{
  "head_dim": 32,
  "vocab_size": 5771,
  "norm_eps": 1e-05,
  "init": "orth",
  "optimizer": "muon",
  "max_grad_norm": 1.0,
  "schedule": "wsd"
}
MLP neurons of a small language model. Each row is named by its layer, matrix (down: output weights) and neuron, and shows model dimensions 48-111. Each number is 200 + 30 x the weight over its row's rms, rounded and kept within 0 to 999. A neuron's up and down rows have the sign that makes its largest values positive.
Before each neuron's rows, "fires before" lists the tokens most often just after its 100 highest values on Wikipedia text that the model never trained on.

fires before: "\n"
L3.down527,202,236,226,177,199,228,188,224,163,164,191,227,213,155,197,176,211,177,225,221,218,217,235,205,193,249,141,213,236,192,152,200,217,173,263,148,206,207,124,205,219,202,165,174,198,214,222,196,180,198,209,190,226,200,196,187,198,259,242,181,239,163,178,226

fires before: "\n", " 9", " |"
L3.down245,240,220,217,181,169,284,224,228,164,205,211,241,168,189,196,210,211,186,168,266,205,267,198,115,232,241,223,195,194,190,194,216,186,193,153,208,232,182,195,130,248,266,201,178,207,205,220,192,212,195,205,205,235,185,253,235,232,237,178,164,229,176,198,201

fires before: "\n", " Year"
L3.down296,206,149,237,223,187,197,189,227,240,206,182,178,154,198,142,198,165,213,235,239,170,166,215,203,207,148,200,201,188,226,176,213,202,214,217,178,201,189,211,197,181,174,199,196,163,193,242,192,164,187,207,180,166,214,203,231,233,209,186,210,162,178,203,253

fires before: "\n", "===", "==", "On", "In"
L3.down393,135,266,217,158,168,269,177,241,168,198,192,139,200,198,157,210,226,151,206,229,198,231,141,186,218,235,231,239,259,194,194,173,186,194,196,222,224,165,191,195,221,180,208,166,198,193,203,202,182,161,195,169,201,206,181,165,187,219,189,149,192,178,219,220

fires before: "ad", "es", "/", "es,", " D"
L6.down361,159,260,187,161,220,232,189,240,184,158,210,186,215,176,217,211,172,189,183,161,231,149,194,200,155,227,186,166,225,207,204,202,164,214,238,217,211,179,177,176,222,209,225,217,159,244,224,122,219,213,233,229,221,200,178,238,141,253,211,209,193,177,200,227

fires before: " |"
L6.down514,211,266,209,182,202,162,241,279,133,174,189,210,108,170,168,204,257,227,213,210,190,181,187,217,187,204,175,215,166,187,234,174,218,236,216,229,160,212,192,174,211,144,207,194,201,196,162,186,156,207,164,171,214,195,171,166,220,143,214,211,182,181,198,186

fires before: "-", "s", "\n"
L6.down89,234,211,240,160,152,141,227,218,206,195,184,193,138,219,177,207,207,196,145,238,184,250,202,206,227,239,176,178,211,185,195,236,203,192,200,223,193,194,175,209,203,175,206,183,194,186,169,206,210,211,196,140,206,195,172,151,251,225,224,201,197,211,196,218

fires before: "\n", " by:", " also", " also=="
L3.down438,230,203,233,150,216,206,158,178,184,223,171,199,260,209,193,210,251,168,192,236,226,173,194,166,215,229,218,235,172,195,219,236,203,212,160,204,246,251,213,216,214,213,171,168,200,168,170,272,163,171,167,190,138,189,219,156,230,210,172,210,208,243,197,214

fires before: "===", "==", "=", "M", "|"
L3.down591,198,240,170,221,215,203,191,212,292,173,126,162,210,187,220,236,242,218,207,231,189,221,226,226,176,187,233,211,171,223,140,236,217,228,175,207,208,225,246,215,245,178,198,229,173,211,206,224,178,165,155,210,181,199,188,224,190,218,238,246,198,200,255,229

fires before: "s", "s,", "s.", "ing"
L6.down409,206,240,201,191,166,230,180,195,143,166,197,172,215,205,236,140,247,224,151,206,238,213,149,234,214,203,202,206,216,214,189,186,226,240,226,209,254,142,158,241,201,213,149,194,189,167,199,197,192,220,219,142,118,214,220,202,208,243,269,190,268,176,205,286

fires before: "\n"
L3.down44,204,171,172,229,187,212,247,166,189,181,191,104,154,232,163,188,238,206,221,209,156,194,170,194,276,224,287,142,201,234,230,227,187,202,227,218,213,186,214,255,232,204,186,154,198,193,183,163,229,242,214,216,191,243,164,154,217,228,215,210,219,189,226,170

fires before: "\n", "===", "==", "-", "=", "|"
L6.down435,216,186,216,209,213,208,157,208,199,212,216,178,194,221,157,194,168,241,212,179,164,204,197,226,192,180,212,155,188,254,182,251,208,229,255,153,177,225,178,191,175,185,209,268,208,195,152,196,179,179,232,156,179,233,178,201,197,209,263,180,177,190,168,242

fires before: " |", " of", "),", " to", ")", " from"
L3.down358,227,193,253,203,204,201,206,196,129,200,223,222,189,190,201,163,188,186,129,186,216,180,201,199,211,186,233,234,164,187,219,153,206,239,176,194,175,211,210,211,228,204,240,140,184,267,214,193,200,198,250,188,211,249,235,205,165,157,166,174,189,215,206,170

fires before: " |", "ador"
L6.down331,197,212,218,193,218,245,200,263,145,155,215,193,237,243,186,182,207,258,137,182,244,172,181,232,160,169,220,262,160,203,227,191,212,194,221,225,173,211,180,168,173,212,262,170,220,210,125,183,222,237,207,227,209,219,212,186,169,160,188,161,173,158,192,198

fires before: " |", "hen", "\n"
L6.down509,209,192,214,204,246,193,152,207,213,180,190,193,211,201,222,167,213,211,180,200,171,168,255,161,213,187,230,222,198,179,184,212,232,202,272,226,172,171,190,210,215,143,198,204,229,207,221,143,190,170,201,221,227,214,193,156,192,208,190,221,218,193,197,220

fires before: " |", "ut", " also=="
L3.down524,266,150,171,215,157,183,168,222,177,174,176,194,202,167,173,208,224,161,273,214,189,220,195,181,173,236,229,201,207,182,159,213,243,196,241,211,192,192,206,188,205,188,191,195,204,186,179,164,218,214,252,180,170,137,257,174,205,247,201,151,170,181,165,165

fires before: " |", "\n", " Ret"
L3.down193,180,181,229,198,185,241,229,215,226,218,282,216,186,182,188,207,197,178,154,194,193,162,251,251,220,189,182,188,150,155,201,205,221,137,191,118,205,226,200,194,223,211,202,208,165,188,156,176,244,192,230,168,176,221,178,214,214,171,183,182,236,191,233,192

fires before: "\n", " ", " —", " Ret", " 7"
L3.down387,226,180,263,201,149,218,212,190,200,243,235,225,138,215,237,215,225,215,189,275,177,188,183,223,191,170,217,238,221,191,194,217,218,187,228,189,181,182,170,213,215,251,181,234,172,234,172,167,218,218,179,192,168,206,161,206,207,253,196,159,230,215,184,173

fires before: "l", "el", "an"
L6.down375,181,238,153,200,175,221,208,168,255,202,196,201,155,255,186,183,212,210,176,214,176,182,239,266,159,184,206,210,222,230,225,234,152,150,212,183,223,241,173,217,190,206,209,198,256,244,123,183,194,197,188,213,196,249,146,172,194,180,239,191,222,203,201,276

fires before: " in", " with", " for", " on", " as"
L6.down472,203,219,252,165,178,215,184,184,217,183,171,237,232,151,222,164,222,196,180,229,210,230,244,160,211,160,214,249,183,163,206,214,199,211,173,203,207,205,202,228,228,152,196,207,197,153,247,199,235,212,205,254,204,217,197,204,218,216,184,206,187,240,186,226

fires before: "as", "us", "is", "os", "es"
L6.down316,218,171,161,214,225,202,197,178,221,230,232,172,243,202,196,227,218,215,226,165,250,200,194,215,170,198,188,171,208,233,184,184,242,192,218,197,172,176,176,161,235,204,244,158,255,194,152,127,243,211,239,249,200,215,243,176,220,225,239,153,222,189,256,185

fires before: "===", "==", "=", "|", "The"
L3.down83,166,200,221,185,138,167,272,189,220,238,230,230,232,221,162,193,214,120,211,240,216,218,174,175,214,205,245,246,167,138,217,243,189,281,175,223,167,221,162,204,194,197,181,196,207,163,213,233,154,193,197,191,170,188,204,207,195,165,224,213,209,203,142,154

fires before: "),", ")", " |", " –", ");"
L6.down86,224,182,195,300,182,170,162,223,220,241,158,214,255,225,167,161,222,195,190,239,165,168,194,241,208,220,142,222,194,140,199,191,188,164,186,198,211,228,208,182,210,189,213,153,201,217,145,244,224,207,170,242,213,261,131,205,181,201,178,204,212,230,174,114

fires before: "|", "-", "\n"
L3.down407,166,151,205,183,188,202,213,162,200,240,192,179,127,182,214,213,189,196,211,255,238,199,188,196,226,238,192,239,197,181,257,193,192,235,194,213,168,163,185,187,225,171,177,212,216,166,185,233,227,168,213,190,192,204,172,184,210,262,266,174,176,192,169,196

fires before: "\n"
L3.down609,211,201,221,184,222,211,194,265,235,138,203,203,199,209,165,196,233,222,184,197,160,256,237,190,219,204,235,187,197,195,190,219,208,162,182,175,218,161,232,168,242,149,165,237,239,189,146,235,205,220,240,208,250,194,230,212,148,210,167,221,232,258,185,260

fires before: " of", "A", "ach"
L6.down605,193,262,251,211,171,199,155,231,181,185,239,197,187,132,271,217,163,207,208,183,166,209,186,170,172,213,153,200,173,262,219,248,212,181,213,222,174,198,199,203,210,199,152,256,208,252,160,182,215,201,200,148,192,219,132,236,202,220,246,213,175,195,207,227

fires before: " |", ";", "+", " An"
L3.down622,185,160,160,166,173,253,140,199,219,231,251,170,185,192,242,208,175,178,213,160,232,206,226,219,159,189,200,180,236,187,153,153,220,233,225,179,198,165,138,206,236,165,166,190,180,191,177,165,184,194,214,136,185,177,185,226,169,213,193,191,152,190,184,195

fires before: "\n", " |"
L3.down213,174,224,211,163,187,219,226,209,231,230,190,166,212,242,159,110,213,175,231,219,231,253,223,226,205,158,189,184,196,205,254,219,197,179,192,222,198,220,220,192,161,185,246,180,207,214,214,191,195,193,205,235,205,173,183,209,193,210,207,174,238,208,185,193

fires before: "\n", " as", " in", ","
L3.down30,220,203,243,140,184,179,231,200,176,172,223,199,203,144,223,229,218,217,241,199,163,220,214,207,166,222,166,215,182,171,180,183,238,201,199,190,172,179,201,137,253,223,196,154,198,172,218,241,209,168,136,222,141,193,176,240,196,248,185,201,191,135,210,191

fires before: " |", " May"
L3.down290,203,230,220,213,228,190,191,233,201,235,242,216,242,203,196,187,249,243,244,208,224,208,154,193,237,233,182,188,168,172,245,249,150,226,210,170,220,211,139,186,215,186,211,183,222,219,227,194,221,203,190,242,218,194,165,151,224,210,201,189,163,163,209,178

fires before: " |", " July"
L6.down274,139,252,234,210,193,191,204,181,143,201,236,187,169,213,206,213,206,204,187,169,176,189,225,188,189,156,212,178,140,159,195,187,154,197,226,211,194,211,215,179,190,190,254,196,174,220,211,150,273,201,220,189,148,182,224,243,191,251,182,260,196,182,224,185

fires before: " |", "–7", "–8", " 194", " World"
L6.down436,226,197,222,201,220,216,208,225,192,220,222,198,197,203,239,192,221,170,231,201,182,211,182,170,197,225,211,216,214,208,237,244,240,217,231,224,194,153,200,162,172,189,221,241,269,213,204,194,197,212,236,202,259,245,222,240,196,245,88,225,178,201,121,200

fires before: "\n", " He", " The", " In", " His"
L6.down214,178,211,209,205,237,173,166,200,264,155,254,242,145,197,184,180,194,221,198,212,203,209,178,169,245,211,205,153,264,179,170,271,178,212,211,185,194,231,203,201,231,194,191,245,190,273,200,205,188,207,168,238,217,180,187,161,198,207,124,165,180,225,177,231

fires before: " to", " as", ")", " also", " by:", " also=="
L3.down628,220,177,193,191,250,191,225,210,180,244,245,210,254,155,186,212,210,167,214,285,192,240,202,206,166,249,187,216,175,215,130,206,144,173,228,249,209,191,251,193,165,196,189,216,205,165,183,187,198,188,170,183,160,180,248,205,177,187,192,166,222,230,209,213

fires before: " |", ";", ":"
L3.down139,244,210,206,205,196,179,167,172,158,200,226,197,201,193,247,172,258,185,212,168,221,211,239,187,188,208,215,206,215,143,121,207,191,184,176,205,181,186,261,210,216,204,204,181,250,242,143,202,183,138,228,184,223,186,215,219,172,175,154,191,204,184,182,179

fires before: "\n"
L6.down106,239,199,201,219,227,197,208,233,231,199,186,154,225,202,223,176,160,235,135,153,165,208,247,211,179,152,268,141,171,167,195,209,142,169,231,223,178,193,222,228,225,182,182,188,155,187,140,232,203,218,236,230,188,175,214,227,195,155,164,185,142,196,181,190

fires before: "\n", " a", " American", " an"
L3.down505,217,192,213,164,201,157,269,189,208,186,207,159,190,210,230,258,207,181,189,200,208,200,219,220,188,158,176,251,248,184,253,171,243,200,149,189,164,172,200,212,147,203,218,189,262,227,176,248,190,223,166,166,199,215,225,184,220,278,149,221,224,190,240,191

fires before: " -", " Mary", "ics"
L3.down240,210,271,201,179,160,213,203,201,158,195,222,189,173,196,160,177,224,180,216,208,195,162,157,163,185,208,210,242,207,168,161,159,159,184,221,216,189,172,219,164,195,171,189,242,195,181,186,229,193,165,190,189,240,150,261,194,178,222,148,159,187,219,186,193

fires before: "=", "===", "==", "M"
L3.down49,189,254,199,227,175,212,159,194,256,227,117,162,204,209,224,212,224,265,186,157,189,250,188,239,226,173,209,215,174,193,145,208,221,204,226,200,211,222,226,266,200,208,198,185,198,205,228,207,175,175,196,228,176,212,201,255,198,191,235,216,192,185,237,159

fires before: " |"
L6.down453,218,200,206,208,205,205,199,195,238,183,231,205,187,241,195,171,220,199,190,162,200,253,193,227,213,229,230,181,178,192,167,244,255,227,185,195,175,211,213,200,190,232,214,248,189,182,172,210,191,183,228,196,229,222,195,257,233,234,228,211,193,154,177,181

fires before: "\n"
L3.down163,168,230,169,175,200,276,204,235,129,137,211,205,162,176,247,198,205,184,225,260,171,206,237,245,186,174,198,233,256,176,208,206,230,211,140,178,167,173,161,137,215,156,157,219,168,159,188,219,218,199,180,209,203,200,132,263,242,198,185,229,169,188,148,156

fires before: "\n", " 0", " ", " Ret"
L3.down553,221,212,211,231,151,229,212,228,169,179,230,201,194,156,202,268,243,235,212,234,193,177,225,243,165,203,184,192,207,210,179,176,197,224,205,149,186,157,191,201,215,194,163,165,162,215,236,211,257,194,203,204,160,221,262,197,220,242,144,170,221,193,224,229

fires before: "am", "ok", "ator", "ak", " P"
L6.down32,166,227,255,206,189,226,257,194,194,155,224,172,237,200,227,222,213,157,153,233,214,201,175,187,245,191,212,213,203,151,172,213,181,231,217,203,179,189,204,244,154,181,182,171,187,208,237,209,180,164,218,193,239,205,178,214,202,209,166,223,231,192,228,277

fires before: "|", " |", "\n", " for"
L3.down424,217,158,210,218,213,226,189,161,201,142,168,160,234,218,215,143,198,191,205,168,188,185,165,194,215,169,217,175,175,243,174,145,158,190,180,217,193,151,209,158,161,177,225,234,176,202,164,194,181,196,192,155,202,175,211,245,231,181,250,230,207,204,217,222

fires before: " |", "\n", " and", " for", " as"
L3.down630,230,172,172,194,188,237,169,222,139,159,182,166,204,219,148,161,203,199,159,213,202,189,163,150,117,179,222,165,251,219,204,195,163,175,206,262,203,213,164,177,209,195,166,173,226,166,183,196,173,247,217,161,240,217,198,184,232,279,195,195,222,180,224,248

fires before: "\n", " |", ";", " is", " was"
L3.down272,185,193,223,196,144,192,163,196,212,240,225,205,216,164,236,256,213,185,167,241,203,219,231,190,257,238,216,206,168,248,221,209,209,217,254,163,125,168,190,191,216,191,228,184,216,197,258,198,199,189,225,234,193,194,209,191,215,198,208,166,169,208,172,221

fires before: "\n", " |"
L3.down584,197,184,192,227,178,207,191,218,234,191,238,146,197,221,184,176,153,169,214,192,209,206,224,135,200,154,233,193,234,162,219,175,159,183,232,199,248,162,210,193,197,234,220,216,156,242,139,189,223,242,194,161,183,177,266,202,186,227,183,167,201,281,185,142

fires before: " |", " a", "\n", " an"
L3.down173,141,191,233,233,207,207,164,218,170,154,170,170,210,199,256,154,152,197,175,227,209,217,241,200,188,201,185,212,255,233,231,163,218,193,185,199,228,155,204,213,254,161,172,193,209,181,187,205,201,185,184,183,264,238,158,172,181,174,188,159,167,170,181,215

fires before: "er", "es", "our", "ter", "et"
L6.down498,196,193,214,219,192,181,217,231,217,193,235,118,165,153,244,157,204,174,126,196,185,205,190,218,202,249,182,162,171,195,165,198,180,210,179,195,206,233,176,244,214,164,233,291,237,194,186,182,237,183,225,215,230,206,239,160,198,176,181,177,224,181,250,147

fires before: ":", "\n", "s:", " by:"
L6.down566,232,176,233,222,191,194,204,188,155,186,192,180,181,222,217,206,256,259,226,249,196,181,194,178,176,136,176,191,219,221,225,221,203,148,202,207,215,234,242,152,203,236,198,201,178,199,160,171,199,179,206,197,201,223,189,176,216,208,155,177,226,192,191,214

fires before: "-", "\n"
L3.down10,200,189,233,155,172,234,226,158,216,208,209,169,155,165,226,178,148,175,229,254,175,200,217,221,233,237,216,224,197,181,266,161,120,177,189,217,166,187,243,184,224,167,162,239,213,206,186,203,182,216,190,207,206,184,251,225,185,243,207,178,175,153,182,194

fires before: "\n"
L6.down300,151,191,246,208,176,168,206,160,162,211,169,156,143,208,219,168,177,215,247,135,206,235,160,211,253,163,218,228,163,211,176,203,236,183,176,189,126,234,158,190,249,182,215,198,239,240,215,201,152,257,194,211,230,223,212,183,174,204,214,209,198,188,244,207

fires before: "an", "en", "am"
L6.down459,224,179,239,183,253,203,230,190,168,180,173,221,226,259,221,160,158,209,167,201,214,167,188,173,241,192,144,234,223,223,193,227,197,177,199,162,249,173,176,273,195,211,189,167,215,191,150,219,200,215,219,197,219,212,188,194,228,253,199,246,204,201,227,203

fires before: "on", "e", "ont", "all"
L6.down470,221,202,187,213,247,219,197,197,177,226,167,202,236,218,198,293,196,172,185,202,207,143,204,202,203,146,218,205,180,172,197,190,174,241,138,196,215,211,253,222,218,205,232,221,160,190,189,191,174,156,226,166,210,218,132,245,185,227,211,238,212,248,239,193

fires before: "\n", "=", "==", "The", "A", "C"
L3.down175,210,232,199,179,226,174,170,219,186,181,186,233,212,200,160,207,186,175,189,203,188,193,218,173,214,219,226,215,174,174,182,156,222,234,233,165,185,209,167,151,241,114,267,205,232,177,202,231,189,216,200,181,151,212,126,189,224,234,227,229,219,151,232,200

fires before: "\n"
L6.down397,205,201,151,144,185,255,179,207,167,210,175,214,186,203,217,198,218,237,181,256,219,188,176,152,219,144,160,167,177,237,203,219,180,217,181,184,160,163,179,187,152,170,167,184,213,214,205,154,204,258,268,258,156,216,164,208,249,181,195,216,228,200,159,242

fires before: "y", "i", "ine", "X", "o", "in,"
L6.down75,171,244,215,196,182,242,178,297,155,174,207,246,107,185,193,170,213,212,159,215,192,226,189,197,146,192,140,245,182,233,205,226,163,181,229,204,201,196,211,233,159,249,215,166,227,165,180,174,195,209,211,248,225,189,205,182,224,226,232,189,194,197,217,181

fires before: "an", ")", "):", "7)", "6)"
L6.down513,197,230,243,198,169,179,147,206,207,182,203,173,204,232,183,207,210,226,193,209,223,196,193,199,206,188,128,195,188,176,228,187,181,202,213,184,204,211,214,165,213,162,178,215,205,212,215,206,186,207,198,216,197,188,181,208,195,182,284,172,177,200,149,161

fires before: "p", "t", "y", "reg", "w", " January"
L6.down28,152,201,164,189,157,181,195,228,180,243,245,194,209,250,191,181,240,224,167,113,168,186,206,215,188,189,212,198,221,225,178,189,191,203,213,236,191,222,215,222,166,198,178,213,213,214,174,185,165,215,206,170,195,153,232,193,137,233,228,216,201,220,170,249

fires before: "ik", "il", "ish", "i", "ic", "ach"
L6.down487,186,200,216,219,216,186,197,199,133,138,205,175,195,176,198,222,235,237,162,190,199,177,215,219,223,194,160,184,171,229,212,201,159,188,197,208,207,197,164,226,189,172,232,223,245,210,208,205,199,180,215,236,173,194,156,198,166,160,202,185,140,218,196,232

fires before: " in", " on", " for", " with", " at"
L6.down183,292,210,191,191,223,194,207,183,215,187,240,174,208,172,224,187,131,195,236,192,191,205,204,174,166,209,261,198,160,151,209,204,237,223,128,160,126,226,247,152,177,163,178,196,214,175,162,154,205,187,233,189,245,217,212,215,180,195,140,228,213,173,204,126

fires before: " |", "+", "–1"
L3.down443,264,154,174,231,219,186,178,209,172,182,201,185,197,248,142,182,215,211,225,191,242,180,230,178,270,212,185,204,206,168,188,167,202,211,169,166,192,226,212,167,227,271,200,180,191,204,170,132,215,224,232,183,226,190,200,169,258,228,183,204,179,174,216,197

fires before: " |", "1", ";", "th", "3", "78"
L3.down526,149,130,207,206,233,172,155,217,227,111,233,200,282,189,218,171,251,177,191,177,172,229,201,179,221,182,178,182,203,195,203,196,175,230,184,208,190,199,198,188,210,162,229,264,217,215,198,167,186,153,242,208,220,204,170,199,169,233,173,229,166,244,208,235

fires before: "\n", "-", "urb"
L3.down612,153,257,219,219,182,200,137,168,241,221,169,161,134,227,224,160,207,171,257,204,198,225,181,175,204,221,246,185,241,200,241,187,159,181,204,223,192,179,278,223,213,210,165,238,225,117,138,226,196,213,190,161,248,266,250,177,220,164,226,123,208,237,224,198

fires before: "\n"
L3.down449,180,200,197,170,206,243,235,235,232,176,273,164,211,208,218,175,177,174,199,160,221,223,194,209,227,175,141,166,181,221,247,193,195,193,190,251,252,152,235,222,226,204,176,220,199,222,236,205,259,183,253,249,213,242,170,219,271,199,145,182,202,244,118,164

fires before: " of", " and", "=="
L6.down184,181,178,173,176,158,246,233,202,200,200,192,207,209,270,199,220,179,194,198,177,209,223,203,179,234,148,212,186,189,167,216,238,194,153,212,171,163,195,174,197,236,212,234,178,178,225,158,223,164,200,206,218,256,196,192,222,168,187,281,180,190,239,212,155

fires before: "\n", " The", " It", " In"
L6.down549,182,187,244,213,208,199,182,198,218,205,173,161,216,160,179,175,219,277,248,235,187,173,245,215,270,217,281,204,282,197,200,204,208,201,208,218,213,181,207,229,200,218,207,211,183,231,216,196,201,175,203,197,201,207,181,211,200,187,159,188,157,222,235,182

fires before: "\n", "|", "|---|---|---|---", "|---|---|---|---|---|---|", " |"
L6.down101,238,173,198,202,207,195,190,217,194,200,166,190,160,221,209,192,156,268,203,182,165,187,252,202,208,197,176,176,204,185,243,218,150,203,190,169,218,196,213,210,199,200,220,205,177,186,201,142,242,225,208,168,248,241,176,273,255,162,201,181,205,206,168,238

fires before: "\n"
L3.down215,170,205,197,175,163,156,207,132,222,209,186,208,203,173,219,193,181,225,160,220,206,179,185,191,220,171,186,135,247,217,208,186,197,217,179,267,255,168,161,164,182,203,189,195,181,128,217,223,183,218,188,224,168,198,170,160,240,154,180,172,221,204,164,230

fires before: "\n"
L3.down475,195,227,170,195,170,178,182,221,143,177,223,247,171,200,152,190,228,206,167,238,174,189,196,245,206,178,175,196,239,150,204,171,167,216,169,226,205,164,185,174,211,215,178,195,199,224,207,215,255,253,204,171,189,210,183,178,246,241,153,215,274,211,192,217

fires before: "=", " a", " an", "M", "=="
L3.down348,183,185,265,187,167,172,243,221,158,210,165,229,181,197,184,176,193,230,205,214,183,207,155,185,200,191,137,174,255,181,246,213,179,267,169,187,228,176,238,254,204,253,181,158,225,188,202,202,227,180,255,197,196,161,186,181,223,229,196,216,216,195,201,221

fires before: "\n"
L3.down90,210,214,261,190,210,139,180,216,246,200,188,224,249,219,171,217,234,218,175,179,188,227,179,213,214,106,208,167,223,189,205,199,244,174,202,153,213,235,199,203,207,203,214,211,211,255,144,272,189,223,167,206,197,201,192,192,237,191,196,174,145,200,247,215

fires before: "|", "\n"
L6.down620,178,171,229,188,231,185,227,228,171,214,217,190,98,200,205,196,224,185,161,189,224,231,210,170,257,197,214,238,259,186,213,206,245,182,196,207,234,182,206,200,211,223,168,188,150,184,210,138,205,234,223,199,195,173,218,224,235,228,159,211,184,219,189,169

fires before: " the", " a", " his"
L3.down115,177,230,169,213,150,217,248,174,195,193,190,212,190,189,228,197,214,202,224,194,160,227,203,188,224,218,257,216,164,209,193,193,212,191,252,243,243,235,254,198,190,253,165,220,232,227,200,251,173,174,232,173,189,217,216,177,231,186,201,223,196,258,173,144

fires before: "er", "i", "er,", "ers", "ing"
L6.down130,226,218,229,150,227,238,232,187,191,231,195,258,144,200,231,198,221,201,156,212,213,203,205,241,223,206,171,135,221,175,174,198,195,193,207,221,189,116,211,224,176,160,207,195,227,173,131,193,228,199,203,193,224,173,266,218,220,229,280,156,181,189,220,208

fires before: " in", " on", " by", " to", " during", " –"
L6.down73,165,223,189,221,209,230,194,170,214,154,143,213,211,187,157,185,192,208,166,229,227,237,221,181,232,220,235,194,117,189,208,193,165,272,167,200,187,177,251,171,163,210,208,182,181,207,177,217,209,255,195,251,222,225,199,175,250,185,153,254,217,199,171,187

fires before: "\n", "duce", ":"
L6.down577,229,227,216,160,222,289,167,174,171,202,215,189,173,185,176,165,232,224,177,225,201,234,225,240,191,187,233,179,223,207,195,196,225,223,171,239,221,196,183,190,184,221,225,183,264,254,216,266,223,197,188,209,181,171,221,244,188,214,183,230,200,188,190,225

fires before: "\n"
L6.down560,202,164,180,137,232,193,206,212,227,224,139,197,160,197,165,226,164,245,237,208,241,222,236,233,182,185,235,202,185,198,151,177,203,204,175,240,184,201,238,185,207,206,196,187,196,189,196,216,194,251,179,260,212,163,211,181,174,197,208,255,199,248,211,210